{
  "n_layer": 8,
  "d_model": 512,
  "n_head": 4,
  "n_kv_head": 2,
  "head_dim": 128,
  "d_mlp": 1024,
  "vocab_size": 8192,
  "activation": "swiglu",
  "norm": "rmsnorm",
  "norm_place": "pre",
  "norm_eps": 1e-05,
  "positions": "rope",
  "rope_base": 10000.0,
  "rope_fraction": 1.0,
  "qk_norm": false,
  "attn_scale": 0.0884,
  "bias": "none",
  "tie_embeddings": false,
  "parallel_block": false,
  "init": "normal",
  "init_std_qkv": 0.0161,
  "init_std_o": 0.0,
  "init_std_up": 0.0161,
  "init_std_down": 0.0,
  "optimizer": "adamw",
  "lr": 0.000904,
  "lr_mult_up": 0.777,
  "beta1": 0.9,
  "beta2": 0.95,
  "lr_head": 0.00671,
  "grad_clip": 1.0,
  "warmup_steps": 267,
  "schedule": "wsd",
  "decay_fraction": 0.657,
  "decay_shape": "linear",
  "final_lr_fraction": 0.0,
  "batch_tokens": 131072,
  "seq_len": 1024,
  "doc_mask": true,
  "train_tokens": 524900000,
  "steps": 4005,
  "dataset": "wikipedia_en"
}
MLP neurons of a small language model. Each row is named by its layer, matrix (gate and up: input weights) and neuron, and shows model dimensions 304-495. Each number is 500 + 50 x the weight over its row's rms, rounded and kept within 0 to 999. Numbers have three digits each. A neuron's up and down rows have the sign that makes its largest values positive.
After each neuron's rows, "fires on" lists the tokens most often at its 100 highest values on Wikipedia text that the model never trained on.

L4.gate896:535479543500548534527429537508472503545577452539487509561492450465395585465520528580434562559533524511470575486477505552483477550565530535547586560493510492517589541509495398417518529551522443505535463566536509553596484538466546531483587509445548528441510532664597477395442508526450563449531476454539448513527455498530425589467461475459492502573562535506455628553575521481548419483399455562463473469559379592509504531575567465451445445576512488459486503496495553504535426517533484457515481481543399439564458516510517464590521510495535507479389439337554548465493495454507492475
L4.up896:484429511533510490528454374490458455452462434534394485518494494461482607570555504613465580470376562487495551455491462522438459435522457441474512481534405479441513477415566477475500526470469498495426576587505454520450392500465522458415557411524489497545489531609551486528512529612508485446472523500602494501524479466469466452466545368435512481651448518442525516451552491532498473495462389496479605428435452527511512511559566526487509494439369470418392459497497487446458451598478407462589422456508492449489444543512515508452567530504608570486495519478612569489500649466550546520
fires on: "\n", "on ", "eg"

L4.gate236:488544604547567426488477528474470514494499492536565513475514568547602543537585551434467440521496452458487457518461539523492532548479536483566561511456476507429426532484523512462532502508501518501509493454472519505476512487479494531589441518517502423518456404471538493595508524569571428470510646508543483546573469571489441510547530428510517547524428446488530565608416483456579400463478477424500487551425563552409449592511464496520459556587491531528434397507541507406524521480510514441506413561488536531447409574515536480530562538545402515507460547486477528509509518479455545475
L4.up236:580491538509488382555425523515490507508587489425526458491390501494529496501490520466517501436513559550451550513487508632472563457479549401540483528428625464449565495545509511480487549441532482531443515488524414446566463461496486483485517475561504520509487472527423497477474529410498462631507566518568451555536456483510528603392542423486432536552448619485500488639455502460540462494516559490498562440514472491527496441488447543456600513592519517489488510542662508471547524518564553546550568622505521536510431536432509415508535423610456464482447499454452511502445440477489476472
fires on: ". ", "-", ".", ") ", "'", "; "

L4.gate277:434517516514597514522501489427422409524535459496509483587554494453449546584494522474491492457538523497494452583543492513476570565617427584563471564529662516492583578507470467519444440479542491534493494442504463479554395550522432515461538507494509510453547425415425547458560521499570533550544565429487472472464586433472507495458529486496540496459466513465480559479578505536459562501575538517541505507500437554542418526547454489428456532634564549502559470457446568539535472488490549459454518459556409621488503512520545496572562490536489449519491537510528598480498463540430347482
L4.up277:450523521497522415409556498473473424464525546517521453480510437594476528396417490404496574552478484465375539561473499540430516545488488476478467522447513466527570451523545492482540499490529336503489478518446455520505490403419477526495512533468485463446571502520493499537507561551600471542558452463441602552464498470517470527486526372489489508509421502472567501516513492468502572583513559502519549566538509443480448547568533519498431551459514444429543551458507537578455546422514489451630523490499457451559438522557535462468468554582497459475585509518477475510428502351518466525
fires on: "'", "\"", "W", "s", "si"

L4.gate393:546512521528472461533461486472522454704489460444425493525411554511586436547542471539438479500461461399484434527508474602457467570524500399533553451430535534479509537453553497537509547552408581489476462610454460526560560425477489451498497427523494451531531459481449470553480462518522460425534516543507425532587513536444478530497441528447402516435486544494458526506557563433536527496474515525499482451504586463481478468455474481540467441538452440530592478430540613422492531461463424499594520565426500499442518539499497457523528482427559486500476557528450471486466445534547455536
L4.up393:472487432465498490474444484443444518432479462472566588528478476532599483517559513556577496512521469514475527519502500431445499526429496461548527536522482488473420413493458488473473621425510504531487457569484494445400539570475447416479532447476494382403556508374424582434527501505472570552432523527500490520491593488571474509578593528492435459527421469492436494464544384515470465552449479524495482564499521532512525483542416530466497510540525447525541536445575492475485514532550498513514507506491442553477476520468572473403577452468555443506618543394537440459426499515493445543
fires on: "\n", ": ", ")", "; "

L4.gate415:527537556504461383495451565512496578464534581392555477561477486476537440538538521512489432455525499493524563479426474600458474560535444521534473448489443549476451562481453453526435549505505458514410578464558448485579470557512573546513508695543486535489490555437529476471464547477517500421529533460542473551468598415533435502521502522490490442513547472427510535508496585501576500526545484412522390456566486440582551500599454454481533429543481497407607419513460514498459455496452502573524556486539482594475567506488522343562532426440552502576496576459522450482559509518509550474
L4.up415:496520460520518550451528538626454554531468601489531477495456476457497498467548540583525545478508459471594546566518565537559537564468445442471500487386473481449455411481504561392496466407476496528528528595524483397546531461508455514574541460513546508433481511470433470404493444422531587536463527448566461531454485450489386451476459420484529437555457462523560464472446441575478463488494408556458523470500488418557430512615559439509526530524429595573573517519526515508505527576420555542536489563474478543533499473495587483557467496536487466527547509435539470457568491501440465490
fires on: "as", "as ", "As ", "and", "en", "am"

L4.gate369:431469389507398516482511559554468542531496479536515561460450537506425590504557540508445511507481484471389518520518582491460484509599497612492570544458468560560584510517559498552568432553464515512491465462484522420496550614397452460518537525499459532507519490482587454504551483483592503533574509497458471455468457463555457503525501521446519513451552536554525522542567512607452456484519595528486531512454410526539550480537517390498453484516539541526582499609386430540442497550567501574446513455460462523448480483524503565459509508553529533543521456505427435414545490537461395498
L4.up369:420509445490519497435481492494536485543455428379504535534497468513407467495578606471553527534447531443489476520489426447488496494474575596510508582413604547490498508471458539559463501508549438477463604500481535467484543556476512468522518492420457384549532484422469539559472511506518538447460444435529471589470508533514440531497592484525520463568515513482570552602519535505369528483433594541464537567537556538531529442556455495513526530553544400419477475474495457483558495601569502501531440539494488447445531442585428523458561540436511484505503517497511441460488419510558511511
fires on: ", ", "), ", "; "

L4.gate528:425478518520423524463448496493505415478578583518572478476482558520573532453469402592470548453441439448508448540569409615533539486446542416527435492529470463561466544401466517545459519487460585505487433475522488448475504442448432522453512562509514416617549549490495440572609541473516503467474536468511535458490399441446486531425535551546412515475464424472459513420429486554558492451475482520449506467420487472551578576466500522545476468543530457542484454550497493493550506470536450412500501509546509604546531490421564551501423458556597493528452467519446522529510480480600433504
L4.up528:479428572518549522515532541474490518498557549526505554472561547520383504498438467465536427549470507432517531491477504475545518443631502507605438517553415532524489542542563470533416535530523543445446497462482358373579485471536542486526473575434486486537525590484595459461497485452431484481543508484482535513490411522557504492491479525604503547447457448462474513497496559468514480601506514530524555470505373554568599500519533525470490433576566446544458489543468487537492481470501486538444582408584486498515538532442524531408397472493564540453566622508474521586481589502559528493
fires on: "to ", "of ", "pro", "ex", "re"

L4.gate769:466402545532498560511528435471508427477520526480516502473495501462497457499498493486558524501511478485521546575527463578489514514475570440588486455458533518587487507527490528500493463486450566440427589453458350470498445489531541548482503440548600563379542508518542393515548576490492511438525561565465457415487511440593426540483572546538511532581461518536518490502584488477518537503476575507485482564559418518568469524564524536471513607463522511466564452536520521465529491554553486464436537404457498457460511499517480474518454453498498575447442476559555456458446492420626491451
L4.up769:568449484518534536511465508463460393557483506506423433537506515478557464587517482554500490477539629531509483486582445487535465607575485539467567458521507595493591585591523513548441480511516499547519517520469537454442526521483512521499547563483427585485513418549513513485458556550477624481449414512453422508505485499493479474486517550458573511507621530431461530510592460479523432444497397531522513515498435553447461608562523557489555539512528576601474516547487467513496375441480390504525427442520443507524494556550450470521520459512623542563490467393587537506491565462460592476
fires on: "on ", "/ ", "age ", "from ", "| "

L4.gate370:460516412526486569508405537603441517561431593507478553546559463465473593504482504530527540485550501509473520520445499512522476520569471460453383450495580513420475528548565548498572479418492403603456514600574426494560499511439458531519547628391478551476495524495459546471572511553515443495500433424472539491411498466623476481531506480491499475546562490379555579480520487465495413617457539433606517462611432545459511528570508423470460538646570457520526430489507469540573495473517401544535518474483460595554374577475510422498546503459566540472522444510530471475434449545459475527
L4.up370:411527525482489457396484522489528505534408493508554484652439532530521439530559417443470482540506485536499418527446414525400463578440459420493581497448534594480429557476483472487553481514514529483537480505435488485497482567516462621468496465547529443501483502581539571512498472438543522560485442508545393469544528590606439506477494542478505508517513461524522622461467470428520495565472435469501457517568463467589513535487522554516502515550452537463522483503499449491556545557560452503591515544454475476514491451482435486511554473543474387480563368501445515519647607573501484547
fires on: ", ", "as ", "/ ", "which ", "there "

L4.gate362:573628477502447480550474564473449534531486465502402520561454423513406457423497493491551588467454522620550478492442483412447465491491451461527461488438535564483433449585504615509426472438557535569474567445477500519470545524524590502425510499478542477492477464529487461583494497545445480564563418504510507520437532503583495400439550553461545426525449527448548542485621466499419548538425482546537596527567504539471580536522440409534548496450535465502522479525402450505477492449515515510530504510513519555551614484470410493411470485494452530490529515537473438520575480541486587405
L4.up362:532454498526497446524561441506400461513526505570571571501519403487537547547409480471508437500545524600564526418520479526423464491558599544510555556515443478510389427500441445526486500460521380492499444656405486537444498546548471493555474369366491514535403506498498486498527483479404459525495535470523536493541577496552397449547462554502481451551523463465456495485512519399573493697465594536547448504427532591432449529519471527455513494518550548415634493445492508541487555555384565580463534527611450508507541463579527411461534555408459451513537491507431463477486522451485467551
fires on: "–", "-", "0", "goal "

L4.gate233:510451581499558414453518581434447501634438535396538543473504539425485444550433589530410530485551468486557530555518457440472567600576436548458542390478598506535477530529531573545411467501463448559558453413621487531517524528476553570532531525492493544442515513494560552561460552452464514536525437539463477448450460529512403473457570461461519500468469446613543500494527548485598516468566509428458473431511494477465574543547471526483551420583492466444560483566506582437441451406455524436504581496455404445601552472506445453504475493549531491541401528470497527519466549541498528540
L4.up233:514518499529596500515524434485525403549564437480488568534534478584479482437579503476530473515503584484522479553566503438469404583483517498560505570469503428540492444471485475414479565544567466417400446508466482499519550466541575533455458635555538502497456497582524458479555490563527478519499501509512536574426476513465395430449493488521508486530403504559507481453576563537400490499475507364548461471456471485527478545518556525569516479483426453467503447520561474522511519393457496592569487534489524498460410531498410383359631478401491516598471514585594490510440528496544617465
fires on: ": ", "\n", ".: ", "\": ", "ug"

L4.gate651:581532565505548455468566500538586478500453527477485540460545486443507523520530601546419528438500499613596459478549561479423477501484460501588526464520502504542536531420435577422472459599537542580512473515576547545514362429525564549578539539441523455459500461511541570536411522512469518451504470464530539528539494428439394563566511558456514452486569412428510493496513563398512487473577608524465571458569488564448456517414524549470515436503456373475515409605455557477491524462529462521533540521499481489455578385453503487567463461555551660513517430510567545491479401534471552482
L4.up651:551515512543493529534492461488451528498599496457485459501572465575456472498522455466455492544453448516518546502471496493478452558502617478497355528448491397563421483518498619436498536541470460511463604489472450464438494433495509442478388504523464425559571545548536450451512527508482495487542521449526462539551420488494515454511441568468485568504443542462417434448536497520522623555533471486491488466444386484518517482540546478579439451522537390546448504542531459585434570457524424463446486481522533537421426551390460553405456555495474469508422439522454451590430536530551612490
fires on: "of ", "to ", "the ", "-"

L4.gate1023:561497469441571412565531543471477413524468578386522400479570481536556459506496499523475572449475435542460571514457417463582560402515491539424433555563482534476494490487555536538432531547530521537491510496481456528496462475549474530459475598473429529493514492376476511468488570436423468526533512449577499512423535480474541431547436546485517518471579453497431503411573552455478482539574484456532488456590476566521544556526477434444502481424440560516491544472467515478519566444534550512437646462538377485498474519549475474490453546433533545403541458492555497515509449561515452555
L4.up1023:536444499430538484497648458559503496425483585496530549471517431513463480475403473495432446490571422576435443458476414485540564557593488606480485591424532528432421450440501427482481512564514476495493467540529544573472442549552566450569475552405431516470438545492548465503467513494434427532557504483465553568459484484556490535529445556491441470557505417599501489461495456421495473468553528417454459459522376532450580561541578421463461468461463543490533498426474513507430568486578523506452548449489377491592385516474443464545450423440495548487454417494519466504465536528515511515
fires on: "| ", "-", "–"

L4.gate851:506604555493500532474490583404368536486497582520547553497545524422473387470500465419538468571490477481504674464445479490534482505553549501526502597491458526523516433535529536511466502514550548518563534511435378536523572493446468601543517579483553441527538516543528549524484509517472546439518524460502452462474510485425406477554443507450562515525535564426415527531454502395557501593496498445444478478524400433422478526489487486429498433542539447415529544441572418468513480605525427479414599546576508488422487512442550581506550423457470549498456593534560460515460484356476561518
L4.up851:585553566483526438507535503511509594570463450453557525486507439498482538547473596574438463539561450528509605505552464445501483488465474423596504508561475426529509483534452535454429481510487556459459483398486477416521509478474493543486485414447462432592608570565501530486451481549583464533446413452569490530574552426526468515477459489429612490454598492450437503479493485482443546491531528483496554453544446523576493504428490528500518486516451571499468518575456503528586512458436563492421468528517509524499528367499537475470426488550480544461463366453549488542473481539497470500
fires on: "| ", "\n", "G ", "3"

L4.gate487:355482542415595472492535445463545532516565477556520513447525520395397543473446506494480614554523484569567543509505479488527460481620590482553417650468538453549516551634507474567476423542522518575518514462502422471430468530494496518498548496396472514569541412458412475485515528556567494499525403488462537358463505576483451621493506484433542524615608468510497465442599467536507491501541517457498595374547505554450493521530530520514492496486485528500375579419440430571526570438503458567547560548501493534488429514508489502520540606504506525517474485558489462528488433449521465476
L4.up487:514476575472485539570469428542492500526508608473516436529468542561521479602460489403493638479418491480455480533480458522541514505524514527511443504519592428472515552511526505450546483529471463535467540471532544476410479453423510523548519541558442542362494516425443541674497528572569535397417458505488579428421669457472532484509597520401450539462438473514470512490450474488490529499481491557598478579420512476532522508493476466531555503469557431518473568419427480402482475576471489538543582509532483527552474542553393497478522452366556626474495507519558498509438498517509537583
fires on: "'", "res"

L4.gate318:504484508460560544472314466560416536525574448521571575502597465551457435507470501518507503541467466468557508579442406528487467487502553494535523525415515420517451476484501514487409431537515578437517493475506375461514526561594555577508613403425423486458618507592481585510564424511489469538557560422488449475409500468540503465471518494512400528529514474499545670448466513449511443498415618481568530519496524422519518519415575459485535473540538470466446504437542510514514544556457510487562469527488467607411475502420478471505545463447524445535450453495424525477527467459475473373
L4.up318:445468559506462550544494532374394488513522528472442458634500516478506579478572497498576468459520567525486506503464539459529531505518370513436460538480501535512488511517540463510525566472548494539489493530465516514439452490503471469543587574403434431475442473392470478417478573449450520509477525516423458471591507513559562464571475497537564496480585543484549448520575506528435415489528548455589569524480572523499519446592415515460462512527456523556474545524504451502514528470499438394539464507509429548525549621509452459467445551406442527467512468482531438500524461555462536517
fires on: "0", "–", "-", "th "

L4.gate740:563536533532443502548480530489448520513512497553397428422553523499605473493499542445517488584432512508469481468505547428540555477489556504477493500458487490489537455470478502561432514597475547575472511579468479436560470521524549528492547508468430485483480554430410582518463528546490523506558586447527519485416469429512478558528539543473495434573464545367461457556511520552503526550539507538459379509459552443448519444551444496483471473486543506499416470421497455510530460567522463485530409539511492552467493534515407487489504448508541566523457499509528410570567567517484533478
L4.up740:464533415530417503460598509563429478478429492486469557471530404526441575517461489512548474546490543472412458527501475491435496512502517516526484553510619502458485580546519443420528511435591560515462457475528507432503490465581459460485488532450519553564477468576490536533427501592498509493537504532547558496521522457519494542527391441480577453427511529493527433447563422482512564495581533467478511500579524488478507529476434545520455490461613543510514539436528532531402455457398447534473536452518449509559450472455436522454404526536520572391575562569502412565453604463515491576
fires on: "==", "===", "====", "League "

L4.gate1018:504550517481470496510594633493560558497458504385551495546437490489488526487467506459567415542514490481427515489509491438559530600507452456497547552481409500432513471397431561546559523512607539476510537497577451601481495504493545536548481616516440417548523526499487518475474484481523512488578539524459499452498534494465505589513607454496450486581515467409514555522480456582446542516451489486443594528479451536533531463519408545457529376435491452532520496443589506504530540503494513490560544573516552478568549522446548490485545565520528543441518514554495551519512559454605472421
L4.up1018:475389576498447487384522491537490526504564553414504417498537571480471519585450587410510473424472661444342458525541487507425549492456523497473501514422506469484498506347506487511512562458546456501431490387572503454425537518467529497590471490487473525469530499472488504511514585451580454526466533472494469468583590403492535506560492498578462463475549521452460481441505497486462611399415565499507441529550426453453487512508534494608554482511640469499469418389387487581603529549441479480507538456456550555616520582478435542531523556529514520526477423563483516576479537505546530476
fires on: ", ", "and ", "\"", "of ", "many "

L4.gate929:587426398554450392541476543424516520491411563442583394490469515448524433497490495487511527518476432550555476469446561537492534506534467483568487441494512484549491580481470410435473512503418571375467493452531594445524465483471507522559524562489403571541410583467535470555499454553516520488465572454370496467495503482524533556570556525566481550644472429503542508414496569460537408445456475501382500437420563514463519427539436473469557505480517472555479462488506622470560486555588474373507583550570510481453521475407461483453455600533454566553460531569444533519501491488498583510
L4.up929:478441505464503502533524524419463459549462507420574491468471406471500496466524530495471493586463421485492507566524497495459508426514476513504388518458499496545531518521512564500422602456460511540522497501527512464576512563424503570511531528467543523436526501463543479522483512550589400481508498486401469601479434502492375536505560474520498469557603486482542421440439563528572587478416484542379516463543543470410532498531399520492492408453521517466528523490488529502609483589545521441608464480500480392487487542399420453439484426514395466519525434539568570502482420371504609483
fires on: "of ", "by ", "with ", "at ", ": ", "for "

L4.gate852:422505460492501492598521573499592595530457471452595539492567431463364424491535583565467433583460515445520569494504566546482502420504562477485467548470472541520490473466445479507428551547479545518428565455530471521532465520466500509486475548517515450531479547525523378387579530456435493504468564479467547566477522562476523412571434450404419413471555519557450470431586501397455454558462565389572497470548464524518449417469507450437478555447464540470526447542473477553461547506472457472563653522467517576561448540401514512536481507475491506456437546585566527482503405478587458567
L4.up852:568551376576450593569538496492397500482514483421476421436585339464434504483472466477479630472454522573541480551463489512495562476452525399422541515407538462532556557430484637520593586550424510506451529500541479559552483520522549529406488494422594458590537519588375495531416449455549468498460499531453488521520505467454442521454557529455589475527570586488451539547572535511490447469505592497487447560460502452388509551488446432525468453479509506548516653533483522451471476511425481536485470505464514470415542471424505513491527512448544528542464448569480500531525452511466441444
fires on: "|", "| "

L4.gate12:407501489481560543569492450533544477564452568560544561541628493554475344521529481609487496370453449501510507539454491487516544542467529503538464495564523493482546545456551450545433489553471535544531497548554453533537534474500581604387515604495479494507577467490527525563443465513526506503524496470594451492533500502518521456523489473498417487472569502610532556471505572494506563538517581566492489494516448463506591593502565505493429461473525478498536544578482557439526441533605463461387424507471488553548481474414379471533528559381471556473505512469516492552480524493459511567
L4.up12:528412414487546613470489462508530470412500478443507510498441482564519502531522455635482547563530475497496465471524413599422455544446510531579468526559499443492407499597558415561501515533529553479430472521462465555475573515411451522480455477569508463484535550481510461507436440505533482583501531556538426556496562529458499406446468585532389531495484535571545582495486483490427508460524436531484536408467485464443524507430509497563473459485427531469500574403481491476439509460547505618477544540422534518560500470543445520516590559521419495502512525453498608506605572523394581470
fires on: "- "

L4.gate403:532315467510405460520478473464479569480556583496567456567581564514505416548471528471491462479482488418463512598513479484590506478480433605504484450499591568403471507440510552551479513575498569561471558525631458465498570462470511478519440518512454488427556570484554473481545545480491555533462613477452464502533496523558386549519454554562506524435439438531532494529495488471445383451483550550472588511498483577470511527501506486491412456536576498370524471574517502509505591500515560449473536563510464474478441487435469560506479432571510616471456571523384503476509516471466486517
L4.up403:620559516531451553495465574445560459484554489522578448478441499484477546539423511473558595448478456462381471627503625502463546533589536497531510408391610453449505482521547452556499566500538569502403474461598413518553464460451535515533410506561472513402458528458530509542501524475455492520468487534473489530483526534430512492567605621523489487473485523406556524493528457469538581524559493545523626478450506524513445522448500456538440517552438429481529497448461461488458547488485523477520495500375501501522357521544539502514568496427418524456529504559485353483464528607540452555
fires on: ".", "| ", ") ", "°", ":", "s "

L4.gate532:477460560432511525531501591524572489515479495422470507563504476519541497455433568559492590435447521580578455533573449385533572462511481534594377498504465543491506601464503539555499401522524562541473547449470467524651520525509557501464490503441429598519551597445441517539504492501514465563531416449459548428466429496547549483546495517458413485594455464445511495464511492523413511419482476440590578477495452503472555490525502475478463465488492486485412458508526472506491615502502462536413512509530544614507542480453411435473506511534523403474467457552551538443440457483571556518
L4.up532:519475477454534456442397495479480446457610504507489533430507498571475467572439606568499520481657616521445485615521461525438606449414551518525364497439513452397417545507574508552482521492477508551413496433556533450485471464576447469515555457518479428509542572426464536505541575453566568564529555457563479514400435520563495469462484601539541489442495495546519550412482464433438382496474548533450494400538436524551554536456525459526470464493528465589406478454507446549474546440445486581537503511472478502503483516515447431599596605500499538569432504440500452523449493482533537450
fires on: ", ", "A ", "\""

L4.gate629:499561488458563431514469511490534595532451518504531585483479460555410442427528536528493500515471516435508488477564503487483585530451461542563614485464507569581524474536506508492448491400483579496419511570585477460383580551472611503536514569483440481497546517526536504582456488477555587489512563559497448450519472466496514454488514600478380554429494506565564558481411575421445516522523567601545542477514474453447547479510448569492497449566525468492568519507639464436480581437535497569488468446467474429557485549531442486498499422469488540545506554440512439550567455439556473528
L4.up629:502503578490504497482513399460485478529420527457434505537511471558521554472468409480492534529433520456445460400472435471456533480543529608551575478453557517559602490563581623516499471520419501488475526549531536510454485542492457617522459603482449569447482518465480551519521588478461487529438593501473557489462565456556313497427600528508539464457467540536430540503594559476498429476487457478483405443564482528544542411509366550491514388552510434493486546536495402473458499448547575482562477460516371547523440529605458482551576441482523577537503350421578482548517584514536426519
fires on: "\n", "- ", "| "

L4.gate353:528546531517490486555510488507404563522527537491509460473529428450507518503509531494453583486511538502415527544448578544510540542411407484468519519495536485515519568529494487457421440507436471558551517478564526482525485543535471552478519559480477600469494479445401507516537526494557515564469547406562495496451562415575449453527430529416473557499484494485455579375525458557601479490484584466545494529552437498509484501487468540477456487486555553471551521494446594604375546505538490462571522506495464445449523458553428430583463569527529542508532510380466548456377470499517458468
L4.up353:462532598443393538468450536451491529535445475540450581446479535530489529470415493557494512478490566527428502522457381500560511491481478458457508470425538508510400522516476520514490483491663518480445487524559517490466485456545603387526532505543489575508492479450489446462500540543494474469555504521511484549507550486527518568557537342435464467537568570468509505513500533569477588518519570438494413505519588504525481487572516460493456588519461498537464526484454428496424615484450494504485621449470423519539487472528501393485527442492535434524527482531497499553533463559480583570
fires on: "–", ":", "-", "out", "th "

L4.gate670:486410537521542499557538535473412399491477651553408496437519497480515552446492445471453549508440531454506524582516531517559512486460553454510500461533549487540497573600444468488494527475460560478438500609625540471519430506430408482486545552497461530499543610473419511533496476438589582537559500452514480484433433509535552590521479544484464588585432520386519573544503506526555474535561500485415555483533497471502474457498468415429473406575530552512467512425528510492606518486512480518521592447525442491498503472418517526490497540504438457470429490530537503561456435506459360536
L4.up670:487505543500455419521500509498513458508510505541527461601479496513403503439421413499515562501460515610561469530473427398531471565449570517456534546462530460561540483482546486510499527563497514448486432544474449476471498512421503541436578528491451528455505545521449500488507544435537511434491452489447606497484500493563487534473535590436495580493463512519470589466528468482546640459431535553536579486571487496488523498533447430492455468570522554515576476568378506490584523423515542475562526495482469517484440442496512543546419505490549553475477488629537438452472517527387494477
fires on: "of ", ": ", "\n\n", "on "

L4.gate249:526460473536477535422454463537467454541486567435490503596542527487447455519459491441476445528437452470469549478417472528562519516518524475485454600467568478457506503506496435498426587568457490501474511526462450459511615546571469499616577448430506509548495509530477472459455483506461572488563563505465492498512504503485494537460515505546487477630495488562544588542472408448514505525390611629354540568422622402534597504482484596484510403532481451509444511428466520519512495501479542504504466546497509526484573511395544551463545493427479494455527454520442617431505473389493507431
L4.up249:516427435559501549455436545510568560548478585558507624511468461579520509476537498556523515526454439396531534396534619550445512549428509465505536469502475507530542452379502561534549486508543529410466557427508430451449528518528546481456555420463442485488514433588557471480586551563527492421464563467463486563538510489524463418493518467581496455556528526475581466491373416496562535616481537522448496518522586509561548538414449453512477449508407472507474566487499556494458444533439514565409443496525498494437568463626496559464629548417453495499469601492456531485445443471500479471
fires on: "-", "et", "en"

L4.gate583:547480518528460513551507538465487491458466556496453543417500438562492514446480489471504522443418523515517591585406470461516518399502418468573443539479392422497456503447460466576502535534617522521456501508480384585600497487421493518437552435483553468491476510516490385467502488534510450513459512432514422537475546501489422440577547499464456446414569452456549508513456504462425566496519506426543493533550486504550506573497472434401593459515464465487483529489541516489445459495515539470441615482517445540490520517444536525465479494515520461499572415523453562581535501506450487489
L4.up583:568519587544493474497517491544473500532467523488492549435503402420541515576542488526507443486542520488468427544524452511499470476503596540534490529469487512399466601524583512505481570503511500481525548475555511539493477469527469555536486502491465503420425490486463472623467443536450440499520425563374527428483563406562519476581484661491460423531511555482381484477525540439469430463551520490511511498467456509462556501525568588489478512500532405436448603580452542476626539478450478453511456501454461532500601490410395456449420448485655559492447592558569482506428532507487464592
fires on: "| ", "\n\n", "years "

L4.gate394:469527504490547544511503473561529494562478523556544538481463499476455448483513466471517479477565521431565644560460460502470467504529482584451598512447531553499449482549406483528443506515491557457441531425430504487513498471405473533439589376509433459456471460470502440478550493452550461434525532460414445473511449530532483533594486540503465574499488494598494497518574521470471538593508540460500484431538509473541450511520526464439484525530553454348535435512533524523490533500503523454462484483483483413419452529502553536444545452480463522532478533560447524434523579499595522555
L4.up394:483547614511470513479446512568483487569386583577565503470459537467441462542503537525496562491514540516503554497484585513526496583529494485489517522460601509516534425479431483596435497514488463442398581515484504534493558529507548484543480482484561458516512439536444548529463508563493553483497525538472458463476457482444448458464506546461448422596480538511472576537492382560558489488445444528489571522629473488573574590409481489466472438499468589512507556497455414432441456508488517460521565579454446461403583521477522491566544485525496453546513605517505456475463462568437555573
fires on: "; ", ". ", "–", ") "

L4.gate105:523434517539441487669447508581444510526491523550493424529529531490487432492499450457405583479532502529538598570429503528480570517521504406543527564475545443508494542538471475548399512531420471523461439579587603551493485465548451542495503439491447562513477480489456506551471517542518561557457577471494476520494465487499545525468517582439492481513565562458472487607520490527561422587459511515550522425540410473501505420481426493469531512432567501466527557450570477518509437562542526486529517429530447580487489481406473462490545514492557563494490546556474498423548426526419522561
L4.up105:518522395501488510543502458515430426477426468515478507554531535465444482462557461573488447542529512493487505480504509531503489486556563554536580520468503463521663541512464550424463477480609554487504548499470491494581590495535515506440503510491506551473535507621409533454565519564539499494542543534512506514450585473593623478544468487487441479589562485511544526565486463499484611481474470502633491517572504457417441590582542426503517511583500509504429443537578476464522510601480437467586413577435479456494468528536565467542425550413587519525525529564582504445532538460499472544
fires on: "-", "s", "di", "–", "/", "rop"

L4.gate712:520416585505492492557516447462494502520484537419513534620500460490530470467454480485467482560558459396495559427468500543514525460579561497517407495470501434459434462493522555453560583549454467503513609529551489506465514579487445456475493468487613426420549450462430465506497448571522459400578574482435475650476433499462366508549495529431477492481451499473531526546495501465507515577522558524524514576422531570446483391460522538492426457530497423446438602464520485463482460476536471512503580590476475516464523473451432534533570499469558529551435435462499530456455506378539532484
L4.up712:545550503558455567548486546473495523559495522546465426477420482461492446499542509562429545460496524493479538474486398562445506551443511501464473550569534428534551503595481501439562497465391592469440495498545527537525514483331520525574539465559582427477575474575413531526526521659602482546492563513494456534512430485425524544517484516446586508487433576561607452519504449533504437536597458495457488540474476478506510466595533519531545498530488530502527532485638457489433451459473530493476469562431527512545514529461458523534553584553472482451530563604520439608503573498514531488
fires on: "'", ") ", "\" ", "co", "z", "y"

L4.gate656:502534511459505582527472552482373542476437565526472441479450533526481451535522598447518496564460450502447546512356519548481559482529476512504533509490509371485541535537525387443518569465573534511473481541460484515454381494482516517571495511491546505473512494488433456504480475601452556505609588541506492452520491526556486442539560494517474569553468463489480567580482541476591487447467609487562490530518462557512538472547480621466529479499482424532404512522481550493505564557536514479547534440454475510501407537443492475544505518398550429520496443520401502536466502407532556482
L4.up656:496394463589541541445509561510476434529460543538482574531414440419434542465526493497565538446496503448486539458461570519562542472548568468485523522414598487485475484480470546594386521602554550563544464537447588503498476439493587533542436466415480534570425517498577534553582579461505522520419574490531568452398468470521536518521545481494502538512470464499559427486502377573487510402458481459481449479495495557477542548566531503533520601537477599455515476490444508483582454406514525467491528516518600408592548550532394479407497540478519575506555612493524380462513554592472568509
fires on: "s", "ment", "es", "==", "===", "t"